From a checkpoint of a small transformer trained on Wikipedia: tied embeddings, a variant of Muon for these matrices.
MLP neurons of a small language model. Each row is named by its layer, matrix (down: output weights) and neuron, and shows model dimensions 48-143. Each number is 128 + 32 x the weight over its row's rms, rounded and kept within 0 to 255.
A block is one neuron, or neurons of one layer that tend to fire together. Before each block is what it responds to, as a language model described it from the Wikipedia text at the highest values.

Description: Short consonant or syllable pieces inside split proper names and rare words, mostly foreign names, such as Tsarukay-ev-a, Ut-t-arakhand, intellec-t-ual.
L6.down8 [120 104 102 115 151 150 116  37  56 172 170  97 141 136 155 117 162 133  84 147 199  71 108 123 117 133 100 122 112 168 195 108 134  93 108 125 171 164 141 125 104  96 111  98 117 115 101 181  69 138 124 181 139 212  78  72 155 159 119  97  60 181 135 157 165 139 161  80  98 184 119 198 161 101 152 135 129 132 107 102 112 156 111  80 140 113 121 158 180 131 150 155  75 135  80 114]
L6.down15 [150  95  88  97 155  97 142 121 101 132 115  85 144  56 158 159 105 117 137 151  91 205 122 181 120 120 175 125 124 189  92 144 168 128 146 176 111 114  91 118 147  56 111  72 108 160 171 141 125 129 173 135 122 176 157 151 161 181 126 180 140 138 173  76 141 127 172 109  99 182 125  76 125  33 121 201 127 104 122 154 141 125 148 150  84 162 148 130 129 104 147 155  95 169 127 118]
L6.down16 [121 157 110 107 174 178  82 127 122 118 155 152 116 134 143  97  27  99 102 127 173 100 118 167 123 152 135 179 104 132  74 125 113 109 113 133 172 146 107 133 120 166 124 171 114 134  74  82 115 133 149  74 164  79 111 110 197 135 160 110 122 108 194 129 118 159 112 101  79 104  87 135  90 120 131 143 114  81 153 120 107 168 103 123 173 152 114 166 174 150 151 148 126 116  92 154]
L6.down22 [117 150 141 141 128  95 129 138 126 172 139 149 193 198 153 139 145 110 114 140 105  95 105 121 119 205 161 127 129  76  70 117 129  87 128  99  97 151 157 124 108 177 158 115  85 130  78  99 163 126 127 154 118 141 114 178 105 104 163  82 113 131 179 103 192 139 137 146 158 125  81 105 108 143 136 136 174 142 141 112  43 171 109  86 104 109  97 161  52 150 155 157 215 180 119  63]
L6.down28 [107 145  93  59 135 116 184 199  91 183 185 102 108 106 162 104  98 169  39 161 100 115 106 132 122 112 129 130 200 141 147 120 152  96 121 135 120 151 109 162 174 138 118  87 172 178 115 147 100 161 110 123 135 137  74 125 182 115  58  96 121 119 165 116 157 123 112  95 146 147 115 132 121 105 123 117 121  80 195 110 132 120 107  52 159 120 152 212 123 150 106  98 146 136 134 128]
L6.down29 [176 151  97 159 134 171 172 152 195 142 158 126 171 128 131 129 169 116 149 123 104 160 135 137 107 152 106 179 135  57 133 148  88 114  92 120 112 136  91 196  21 133 104 144 144 114 121  93 135  98 106 173 135  81 134 168 155  81 100 129 101 129 119 119  91 108 177  94 120 139 103 134 138  72 124 110 117 166  91 139 131 167 122  81 122  88 100 187 104 113 152 190 130 162 138 139]
L6.down31 [154 119 193 165 187 104 137 162 161 183 134 136  98  85 113 139 123 125 130  74 112 121 183 140 186 117 130 149 169  81 134 103 147  65  64 153 115 180  89 125 112 142 154 131 114 135 165  96 153  87  88 152 132 103  83 148 123  79 175 198 114 146 137 128  93 149 122 143  78  77 112 136 141 166 129 153 103  88 107 129 115 105 144 147 140 155 147  71 146 183  43 105  72 116 163 135]
L6.down65 [181 163 117  96 142 140 128 139 103 158 106 171 146 107 119 118 121 128 117 178 144 128 133  97 148 106 117 127 200 159 149 137 117 192 142 122  97 145 176  86 107 167 107  39  91 139 135 154 132 101  92 126 138 137 130 118  86 144 125 119 154 163 113 103 141 163  81 108 123 142 140 147  99 104  94 178 105 166  84 212 156  92  79 139 114 128 147 186 153  78 140 112 116 120 105 182]
L6.down120 [135 101 144 176 137 150 115 130 119 180  87 161  68 112  74 141 104 120 154 106 169 142 158 119 111 102 122 165  88  90 163 103 189 122 154 163 106 110 167 115 150 124 109 128 123 161 151 164  78 147 149 162 177  75 170 137  99  90  91  94 147 133 176  88 107 151 165 117 158 117 120  44  90 110 128 108 183 175 163 181 137 128 159 161  78  82 125 135 125 159  74 157 119  87 123 158]
L6.down125 [ 69 155 147 146 113 141  91 137 157 181 131 134 102 172 119 119 108 119 139 114  88 152  95 157  94 100 148 178 130 165 109 135 154  66 154 144 213  85 147 143  99 194 114  99 124 182  95 115 123 107 164 197 152 138 125 135 170  85  95 106 122 118 167 127  75 168 142 118 142 101 174  71  83 107  79 132 148 106 118 188 104 116 120 208 142 146 108 154 127  91 109 157 127 139 120 106]
L6.down130 [161 159 110 159 161 144 150 109  99 145  88 142 107  67 187 159  47 149 199  95 148 116 115  72 177 176 145 137 128  96 122 137  83 131 118 109 112  83 183 119 111 109 148 108  81 180 148 102 155 137 128  69 135 107 124 125 118 135 138 134  95 138  66 170 121 102  94 193 142 135 118 207  89 170 131 169 166 135 109 174 162 125 105 112 131 137 142 147 151 167 137  87 136 123 159 142]
L6.down150 [136 103 119 163  65 135 104  99 103 126 176 112 101  70 100  92 106 120 158 125 125 113 151 131 146  69 109 182  70 136  95 107 159 151 209 157 134 162 159 131 160 132  85 121 186 190 178 129 115  86 150 153  78 120 150  77 118 104 120 104  63  90 153 104 165 179 156 154 147  60 133 165  68 103 164 170 107 148 128 106 131 152 167 151 171 123 110 140 107  60  82 134 134 146  98 131]
L6.down174 [ 57 158  98  46 157 136 153 167 110 137 173 121 138 156 104  82 152 139 119 114 174  80 110 121 154  65 148 125  87 172 185 140  71 152  96 109 190 139 106 117 168 115 119 168 137 191 113 193 147 147 124 107 143 180  77 111  95  65 114  92 120 127 170 166 122 171 116 154 123 187 133 158  84 127 165 106 165 180 148 176  57  92 139 143  99 118  86 114 129  88 146 159 169 128 124 149]
L6.down247 [159 134 100 112 109  84 132 170 143 121 153 103 122 100 154 170 151 120 111 158  88 115  81 148 129 156 190  66 131 130 156 140 119 109 151  92 122 151 141 130 165  78 144  98  96 104 183 112 153 121 134 147 100 104 129 143  92 132  98 145  89 135 152 101 128  79 118 199  75 125 179 189 119 144 115 107 132  99 103 117 125 115 131  66 136 108 116 138  88 135 171 123  95  95 132 118]
L6.down280 [107 191 142 140  84 100 170 101  85 119 123 131  72 109 145 110  85 153 103 116 193 165  77 144 129 105 177 116 112  65 112 124 107  66  99 119  89 123 123 123 115 116 137 138  98 144 196 139  92 164 113 142 152 100 147 107 113 166 131  97 144 108 130  79 115 121 123  96  76 142 115 130  77 151 152 104 129 106 162 146 175 108  86 145 171  84  56 166 170 109  84 127  89 152 128 160]
L6.down283 [168  73 138 137  92 138  97 136 172 106  95 106 102 123 111  82 164 119 157 225 119 156 150  84 100 150  94 181 129 117 141  67 149  92 148 145 146 116 152 157 142 113  76 125 104 128  91 133 184 133 137 162 151 131 137  79 124  55 189 173 141 154 148 146 129  93 208 126 184  95 151 148 154  74 129 127 163 129 125 133 117 110  98 172 113 171  77 108 136 127 124 101  94 146 125 122]

Description: Word pieces that finish a verb split mid-word, mostly bare infinitives after "to" or modals, such as hel-p, connec-t, deter-m-ine, ext-end.
L7.down65 [ 75 125 148  95 115 160 114 121 150 128 183 139 146 145  89 150  94  94 205 124 176 170 172 138 111  90 123 112 109  99 122 187 138 153 123 125 154 115 121  80  88 161 162 161 104 122 105  96 145 139 180  53 107 140  98 102  82  83 164 157 119 136 150 107 144  92 170 104  99 171 123 141  95 142 177 105 135 101  90  80  89 158 122 113  88 160 139 127 112 137 115 137 168 128 164 128]
L7.down116 [169 123  87 176 108 115 121 118 188 146 108 101 175 119 145 140 205 114  93  64 104 171 140 124  83 122  86 121 192  85 148 146 132  85 142  44  74 170 112 139 138 112 214 109 125 100 145 107 154 119 110  98 110 157 116 134 114 144 137 134 102 116 148 150 155 118 108  88 114 172  94  51 106  65 188 181 130 142 102 131 137 168 164  86 125 103 131 150 132 165 178 130 202  85 130 178]
L7.down141 [171  99  99  98  89 112 146 131  73 138 140 158 117 163 182 126 150 101 150 147 108 114 119 112 121  78 106 191  79 114 110 194  99 157 113 117 127  55  98 155 104 170 174 148 119 138 141 111  77 141 101 159 185 171 146 130 180 145 156 114 123 133 109 108  95  75 114 120 108  97 139 135  77  47 100  98 148 171 108 223 130 149 120 188 119 128 122 138 146 104 128 128 189 146  82  80]
L7.down180 [141 169 136 155 194 117 149 149 103 202 105 115 139  82 157 117 146 172 152 139 142 153 143 129 119 129 148  92  45 133 119 134  89 119 124  76 224 143 173 112  67 146  93 116 191 157 117 113 112 131 115 183 132  86 127  96 224  85  68 112 137 141 129 136 145 124 119 122  77 162 128 120 166 125 173 129 172  84 109 133 137 142 101  81  93 112 126 104 154 139 150 159 122  98 136 106]

Description: Double line breaks ending a paragraph, list or table row, just before a new paragraph or section heading, e.g. after "of the population." or "Laws".
L2.down249 [ 49 139 119 139 132 148 139 175  61 127 135 141  87 193 131 137 115 122 106 146 209  97 135 145 147 194 124  90  98 139 164 117 145 134 123 114 100 160 132 198 157  76 124 146 111 126 127 121 118  69  31 154 145 118  58 116 127 115  94  61 136 124 124 105 161 105 124 200 154 104 143 111 118 144 160 146 109 109  85  96  99 154 129 127 132 115 118 111  97 131 130 129 173  93 143 133]

Description: Full stops closing the last sentence of a Wikipedia paragraph, just before a blank line or heading ("clinched the league title."); occasionally a decimal point ("16.7").
L2.down144 [105 168 176 138 127  90  97 165 135 128 101 135 117 131 140  96 102 149  88  83 141 172 124 148 165 148  85 154 114 126 122 108 160 113 119 104 150 114  98 139 157 118  81 140 117 127 152 111 153 142  68 120 170 120 141  98  65  75  94 157 155  88 151 116 152 170  93 158 171 134 147 118 168 207 126 158 158 214 133 100  84 122 141  91 202 169 142 152  97 146 121 114 110 152 122 163]

Description: Mostly the period ending a paragraph or section before a line break, as in "Portugal." or "U." in "U.S."; most strongly, dollar signs opening amounts like $400 or $6.4 million.
L7.down143 [111  86 149 125  97 100 181  74 123 160 145 162 124 204 218  95 106 110 150  62 115 131 133 120 140 102 160 102 152 119 102 141 147 117 109 158 109 135 105 117  50 136  94 145 160 142 107 140  96 176 125 180 103 121 143 138 179 169 151 129  94 122 108 100 107 136  58 150  79 184 137  99 115  85 164 116 150  87 154 164 210 163 104 124  64 133 116 172 116 162 118 126 151 125 133 137]
L7.down171 [135 117 148 160  83  87 135 132 112 129 128 106  74 119 128 150 149 156 207 118 172 158 157 117  79 135 148  92  97 107 128 113  82 164  97 164  99 175  90  90 125 148 160 103 124 225 104 140  59 103 120  98 182 129 157 126 137  93  79  67 189 109 147 137 115 148 131 142 152  63 177 127 123 139 126 181 125 117  69 171 117  99 123 176 151 139 141 158  97 154 138 167 110 101 175 178]
L7.down197 [149 139 136 136  92  76 105 166 164  83 148  81 142  73 123 153 133  99 180 112 131  65 191 149 104 185 119 188 117 139 105 158 175 129  74 146 119 131  95 103 123 123  79 150 156 152 138  76 133 151 135 130 137 129 176 141 144  86  97 141 119 154 113  99  98 132 153  94  96 114  95 122  88  75 135 142 172 164 164 119 135 139  83 111 182 152 101 162 161 130 146 140  88 123 124 142]
L7.down224 [154 109 177 157 157  94  59 115  86 158 126 115 178 146 181 141 163  83 120 121 194  71 159 154 114 123 147 131 144  94 108 156  99 150 112 115 163 141  54 101 155 142  60 152 173 111  80 109  83 117 216 129 160 145 118 124 157  67 124 127  87 127 137 139 126 161 132 121 204  99 128 130 135 160  85 104 136 123 131 106 171 105 141  72 138  52 158 116 127 121 126 129 137  93  94 138]

Description: Single-letter pieces, mostly t, split off inside or at the start of words (t|own, U|t|ah, pain|t|ings, t|ake), plus N/n and == heading markers.
L2.down265 [159 146 147 149 136 144 122 102  95 118 161 126 157  92  85 107 129 141 175 124 173 128 128 148 117 115  41  75 169 206 103 101 135 164 121 135  78 125  98 145 130 146 150  83  98 137 131  86 104 145 200 135 117  32 195 110 119 117 165 101  85 122 119 124 123 127 173  88 130 134 132 161 173 136  96 162  94 172 114 139 161 172 100 103 127 125  41  95  96 111 178 185 159 126 100 168]

Description: Possessive apostrophes after nouns (ground's, bachelor's, Eminem's), and periods ending a paragraph's last sentence before a line break.
L6.down40 [137 162 110 107 110 200 150 130 106  90 167  37  96 104  64 159 153 125 161  96 152 137 148 146 116 150 113 160 110 147 133 149 171 158 139 110 112  87 139 111 169 123  46 160 167  97  98 175 119 117  44 141 153 135  89 113 116 147 110 146 142  63 178 117 121  56 111 155 136 116 113  89 123 166 122 151 168 103 115  94  69 152 145 125 119 158  93 133 154 161 145 154 126 133 135 193]
L6.down67 [123 112 116 156 119 109 144  75 112 200 124 120  43 107 131 104 162 167 128 139  54 141  80 150  86 158 121 140  89 163 103 103 222 127 154  51 153 121 174 137 164  96 131 172 114  98  89  96 171  94  93 115 109 153 144 137 106  93 102 209 167 102 104 148 142  97 122 154 137 129 116  97 129 108 130 131 140 113 130 165 150 135 124 167  50 157 104 145  99 108  93  72 119 142 141  95]
L6.down88 [102  91 160 105 103 134 126 114 146 159 164 100 121 116  92 176 113 145 103 137 135 191 101 110 135 141 111 150 131 107 135 125 114 115  86  95 106 138  96 127 148  99 194 106 147 126 137 129 161  91 109 144 134 177 166 122 147  99 106 140 124  67 182 162  84 127 100 155  87  99  91 154 159 110 116 120 173  49  89  69 108 197 150 130 111 123  97 162 159 193 179 154 138  73 148 120]
L6.down102 [125  52 101 181 115 157 120 125 152 135  85 116 115  71  94 139 180 180 159 146  95 110 193 120  93 134 181 166 166  96 123 185 158 113 120  97 102 144  65 158 109 179 150 149 136 149 121  92 126 101 118 114 124  88  87 155  93 137 113 112  80 138 133 182 128 152 116 135  87 124 111 150 134 174  98 173 139  95 136 160 114 113 124 123 111 181  69  87 106 102 107 176 191 133 168 102]
L6.down112 [129 175 136  96 119 150 167 145 153 168 124 151 167 165 135 144 136 170 160 133  37 137 160  94 102  42 171  81 175 122 129 131 129 162 113 195  74  90 164 135 114 161 100 153  62 156 133  60 102 165 121 129 133  94 136 125 109  84 123 125 123 172 111 133  37 119 163 152 101 152 145  81 108 158 139 115 174 158 101 153 147  82 103  92 137 101 180  79 122  69 134 127 126 137 183 156]
L6.down153 [131 100  99 154  94  53 136 162 147 125 115  82 213 158 123 104 138 166 129  86 138 107  94  82 170 192 135 102 130 155 139 110 135 141 129  97 103  66 139  72 136 105 144 152 149 163 129  83  67 177 112 137  94  91 118 123  86 132 106 168 147  73 147 149 164 104 138  97 139 146 112 152 125 165  86 127  93 102 191 142 140  65 164 117 111 134 167 172 154 103  99 191 129 171 134 103]
L6.down156 [121  84 160 145 130 144 135  86 104 117 126 173 111  90 108 134  88 195 110 140 116  90 112  76  81 103 168 178  58 121  97 113 117  85  95  86 174 124 134 129  93 150  67 165 143 130  93  79  71  96 114 137 133 140 146 125  77 143 112  88 122 107 170 151 161  88 163 120 138 115 217 109  45 204 119 103 107 155  97 124 127  91 152 118 116 153 235  82 112 100  75 165  81 145 122 119]
L6.down159 [141 121 110 166  96 123 105 124  88 121 148  44 153 118 170 170 159 123 160 196 153 129 149 119 171 159  75 147 159 119  92  59 183 104 134  87 140  80 111 128 145  74  67 139 114 119  79 162 110  96 144 123  81 200 147 208 150 114  95 117  84  87  86 110 169 129 113 137 195 102 104 148 150 130  93 131 108 122 135 139  89 152  84  99 132 141 193 139 155 143 110 159 153 180 116 140]
L6.down166 [147 141 113  99 130  62  90 197 110 143  95 152  90 106 187 144 163 103 140 116  95 148 129 154  87  92 189 124 136 140 140 135  98 139 189 136 102 137 171 128 131 132 110  91 127 107 197 125  32 151 129  91  93 156 108 120 162 174 116 161 103  96 122 122 144 123 116  59 124 144 154 120 104  88 120 192 127  97 129 178 127 119 138  80  91 188  90 190 116 157  55 124 117 134 114 236]
L6.down187 [ 57 120 125 126 136 189  55 160 119 108 105 112 139 141 152 183 168 167 191  86 108 154  93 146 146 110 130 140 137 135 159 110 160 172  87 125 124 127  87 114 160 158 113 124 139 144 143 108 128 112 149  76  53  66 130 167 106  73 108 140 178 120 118 147 107 111 155  91  71 179 173 163  80 136 101 143 142 135  77 135 157 115 111 129 122 155 129 120 128 135 152  79 110 166 119 140]
L6.down202 [127 115 182 134 145 180 111  78  95  93  95 152  87 139  97 100 102 126  58 196  99 116 126 144 120 171 125 183  95 154  96  95 108 102 150 135  79 124  99 108 144 136 148 174 165  73 134 113 131 157 126 162 157 138 167 125  99 104 144  87 173  92 116  60 178 126 114 127 140 122  75 118 128 149 106 169 150 175 139  94 147 117 144 129 152 143 142 137 197  96  92  38 184 112  98 108]
L6.down207 [ 97 126 112 166 118 173 111 171 152 153 129 133 171 142 113 150 140  86  52 114  94 140 113 177  55 106 116 101  97 183 111 145 142 110  66 111 200 135 170 132 151 127 122 160 149 112 106 107 108 153 106 168 120 129 151 145  82 101 153 184  93 148 176 179 151  81 123 141 102 100  72 118 128 162  75 145 124 131  85 134  64 111 161  84 191 150 119 140  61 119 117 105  78  84 157 124]
L6.down237 [150 117 102 117 137 153 154 101 114 152  85 141 138 134 147 125 123 167 161 137 129 138 115 115 115 172 151 146 109 128 138  92 116 129 159 142 107 176  69  73 111 121 118 173 104  89 112 101  79 151  78  47 139  95 146 146 201 100 149  73 142 141  70  76 139 148 123 151 153 104 170 143 208 126 134 141  83 122 145 125 113 109 161 120 174 155 153 116 128  92  68 110 197 127 145 160]
L6.down285 [ 36 183 116 100  72 137 115 170 163 138  99 193 100 123 132 181 132 107 108 162 120 167 175 127  77 165 133 161 164 152 105 107 142 131 135 164  99  66 129 120 178 136 169 153 155 142 126 158 130 138 125 101 141  79 146 134 154 136 102  98 115 124 179 109 203 183 170  97 130 110  95  87 124 144 155 167 165 107 126  74 122 163 124 151 222 126 144  40  83 107 147 102 151  66 142 155]
L6.down289 [165  95 127  96 132 140 124 115 179 145 117 156 162 150 173 156 135 122 122 134 159 167  87 125 130 145 119 135 103 125 129 115 139 152 145 136  75 138  82 105  99 111 123  86 206 176 113 110  66  97 132 125 148 105 145 130 206 156 120 122 153 161  90 132 112 101 110 148 108 113  98 181  98 131  56  79 104 157 116  91 161  28 124 122 124 138 129 180  93 109 119 131 189 122 177  92]
L6.down311 [146 108 132 107 119 122 155  81 125  89 135 105 127 161  93 119 106 120 113 122 158 107 102  74 155 168 171 118 124 152 141  85 111  93 166 201 113 101  87 136 108 164 137 109 146 116 135 145 137 121 157 137 119 183 140 139 124 101 117 132 113 150 190 129 220  69 172 143 151  74 134 131 149 171 107 135 151 161 120 111 152 135 121 146 140  82  96 181 128 120 110  55 164 129 133 141]

Description: Final piece of a verb split into word pieces, mostly right after infinitive "to", as in hel-p, ext-end, regul-ate; also blank lines before section headings.
L6.down17 [ 95 170 134 115 132  63 150  80 131 136  80 139 140 168 139 108 119 128 110 168 161 102 136  92 123 111 130  77 125 143  95 147  90  93  77 103 128  99  92 138 106 167  86 134 159  81 110 146 137 120  78 181 172 123 160  93 141 145 131 131 100 112 236 190 126 127 123 162 154 141 119 155  68 147 126 107 157 161 125 138 102 219 169  95 120 136  67 172 140 131  92 134 154 183 118  70]
L6.down35 [136  98 121 162 151 133  94 101 171 115 118 117 106 148  98 109 210 160 115 129 201 103 119 114 170 108  97 102 130 103  90 177  99  97  53  94  65 184 163 206 163  90 110 119 104 103 116 114 146  61 159  85 184 132  74 108  93 104 128 200  99 135 103 134 118 104 103 110 133 131 111  92 170 134 119 168 131 135  49 102 131 111  92  93 145 122 142 201 152 188  91 147 128 167  74 148]
L6.down64 [110 135 101 107 131 150 106  81 163 123 105 123 130 149 133 163 140 173  94 113 133 126  86  82  90 120  87  96 116 150 129 108 183 121  96 115  90 122  44 144 152 147 169  79 129 107 122  83 122  75 143 106 141  94 129 153  82 150 145 138 145 114 154 199 175 120 131 197 109 182 111 135 118 222 101 165 112 131  83 155  96 114  70  76 120  92 128 168 136 158 126 124 176 184 164  93]
L6.down124 [185 122 131 139 198 123  95 154  58 108 126 153 162  97 157 151 126 153 141 178 158 115 119 108 144 135 142 155 128 141 158 127 169 151 126 104 103 164 124 101 229 101 144 124 121 173 127  81 138 166  68 150 119 149  73 103 170 101 135 169  64 150 131 118 164 109 108  23  97  78 152 113 146 111 106  87 104 125 126 112 181 157  98 106 102 116 126 124  95  97 126 116  73 120 126  92]
L6.down128 [134 126  68 126 207 101 161 153 107 114 150 109 121 148 184 144 127 139  85 133 149 129  67  96 143 178  99 152 209 127 102 169 140 146 135  79 150 131 120 167 185 132 113 140 121 131 145 119 161 156 129 123 106 141 108 162 139  87 137  99 136  73 155 116 168  47 160 137  99 104 189 168 160  76  97  97 134 155  52 134 139 149 129 141 120  84 135 144  73 151 137 166 122  87 104 132]
L6.down173 [ 94 145 114 126 107 186 107 103 156  88 111 128 136 153  91 129 150 103 155 114 128 167 127  77  94 107 124 180 150 106 148 149  89  89 113 100  81  81 142 175 127 143 141 153 123 138 136 132 139 128 104  80 151  70 139 111 186 145 121 119 167 147 141 151 106 146 154 155  96 111 128 141 102  99 132 100 130 154  63  75  65 149 130  86 174 119 101 135  96 118 116 111 146  98  89 115]
L6.down188 [149 120 133  96 137  90 117 146 108 133 121  62  90  86 150  96  90 145 151 126 123  94  74 134 132 132 108 146  93 146  98 130 122 118 182 153 134 113 219 123 136  81 127 162  99 103 133 111 156 153 144 143 162 176 102  96 212  30 113 114 130 152  57 156 141 107  95 121 185 137 146 125 160 169 110  63 118  91 126 116 117 170 119 151 119 137 156  61 113  76 139  98 100 132 141 124]
L6.down208 [101 109  99 118 148  86 120 106 174 203 111 177 116 126 121 109 137 168 183 184 117 187 173 129  77 109  92 129  89 165 100 164 126 150 174  73 129 132 105 171 178 155 135 144 172 129  76 132  74 136 138 188 146 153 168 135 199 130 123 188 111 126  86  54  93 124 107  48 100 110 124 161 148 128 136 134 178 126 109 117  95 127 148  98 159 124 118 133 109 129 107 130 138 141 127 193]
L6.down215 [123 155  87 124 139 122 113 138  74 149 122 130 102 106 187 126 164 142  57 124 187 112 115  98  68 126  93 150  83 165 140  91 109  63 117 117 109 144 150 137 102 179 138 102  91  82 177 134  51 145  91 180 162 173 177 133 214 116 135 128 113 137 122 118 103 124 156 103 115 117 100 129 128  96 114 114 176 167 113  63 122  99  54  56 162 107 151  96 182 138 155 150 102 132 104 166]
L6.down244 [134 137 196 140 139 192  97 142 154 151 140 152 143 120  49 141  42 165 148 119 151 142 118 166 122 167 135 184 116  61 202  94  76 106 148 122 158  96 130  98 113 112 112  84 146 116  75  91 172 107 122 145 155 179 163 164 113  93 154 173 117 165 128 214 142 112 104 130 174 109  55 124 172  83 161 161  74 157 142 131 201  95 172 166 101  78 127  93  65 102 123 143  81 156 128 127]
L6.down254 [142 112  76 105 137 153  98 109  95 102 156  71 152  95 147 145 148  69 109 108 114 163 122  84 139 148 150 158 145 131 127 151 145 178 138 115 139 113 131 140 177 179  52 133  93 127  76 147 170 154  77 140 129 117  91 177 184 163 145 107 107  82 129 101  94 117 148 162 151 150 153 170 100 145 124 120 143  82 141 120  67 122 137  73 155 142 132  85 126 110 161 145 121  97 107 143]
L6.down259 [133 107 149  93 150 127 141 117 160 105  81  99 118 141 140  59  84 136 109 101 126 149 124 131 135 102 147 181 138 140 113 188  85 189  98 159 103 121 101 214  88 112 137 186  88 126 144 157 107 132 167 135 101 158  86 106 159 148 100 141 140  77 164  71 141 175 124 165  87 191 131 114 122 124 131  49  87 109 189 124 135 177  95 167 124 121 131 153 161 143 101 103 137 158 138 112]
L6.down261 [108 173 115 154 139 142 109 146  98 185 125 104 152 114 115 127 191 107 120 102  91 141 131 137 125  79 137  96 138  90 131 123 168 122 133  75 130 161 156 104 160 150 108 110 101 137 152 132 203 107 211 139 104 118 111  90 139 123 151 120 126 149 127 164 159  85 152  87 112 102 156 104  40 164 128 102  89 155  75 193 134 171 142 103 116 102 109 147 133 117 216  67 163 162 116 179]
L6.down265 [126 128 118 170 128 125 145  83 169 153 152 107 158 104 154 139 138 131  82 128 163 144 161 144  56  77 144 139 143 133 126 109 177 118 144 126 136 112  87 119 161 132 134 121 112 149 161 108 120 153 129 163 166 130  77 123 255  87 107  92 186 164 147 114 142 144  88 117 162  86 139 132  90 134 105 159 122 163 112 135  91 118 113 120  74  89 165 142 164 101 111 182  90 107  88 170]
L6.down281 [131 102 139 154 125 150 156 129 105 134 154 103 168  84 101 103 120  79 155 108  84 180  85 105 126 176 119  56 137 164 185 176  87 204 107 137  96 130 138 140 119 115  98 144 110 110 174 128 145 127  98  91 112 110 118 104 247  96  81 100 150  62 140 138 156 108 144 111 145 155  57 149  86 106  86 139 165 150  82 153 178 151  96 105 154 157 109 120 224 109 179 111 151  89 118 122]
L6.down314 [108 132 137  98  86  99  98 100 148  61  94  99 116 100 113 123 132 122 145 117 210 144 111 139 110 110 138 151 144 122 129 147  76  99  91 159 202  91 198 131 100 100 126 178  92 123 163 123 114  81 172 126  44 140 135  91  46  91 130 123 157 161 119  74  53 103 130 133 136 159 146 154 134 176  87  41 105 101 146 145 149 133 155 107 157 147 133 148 131 133 101 149 112 121 103 139]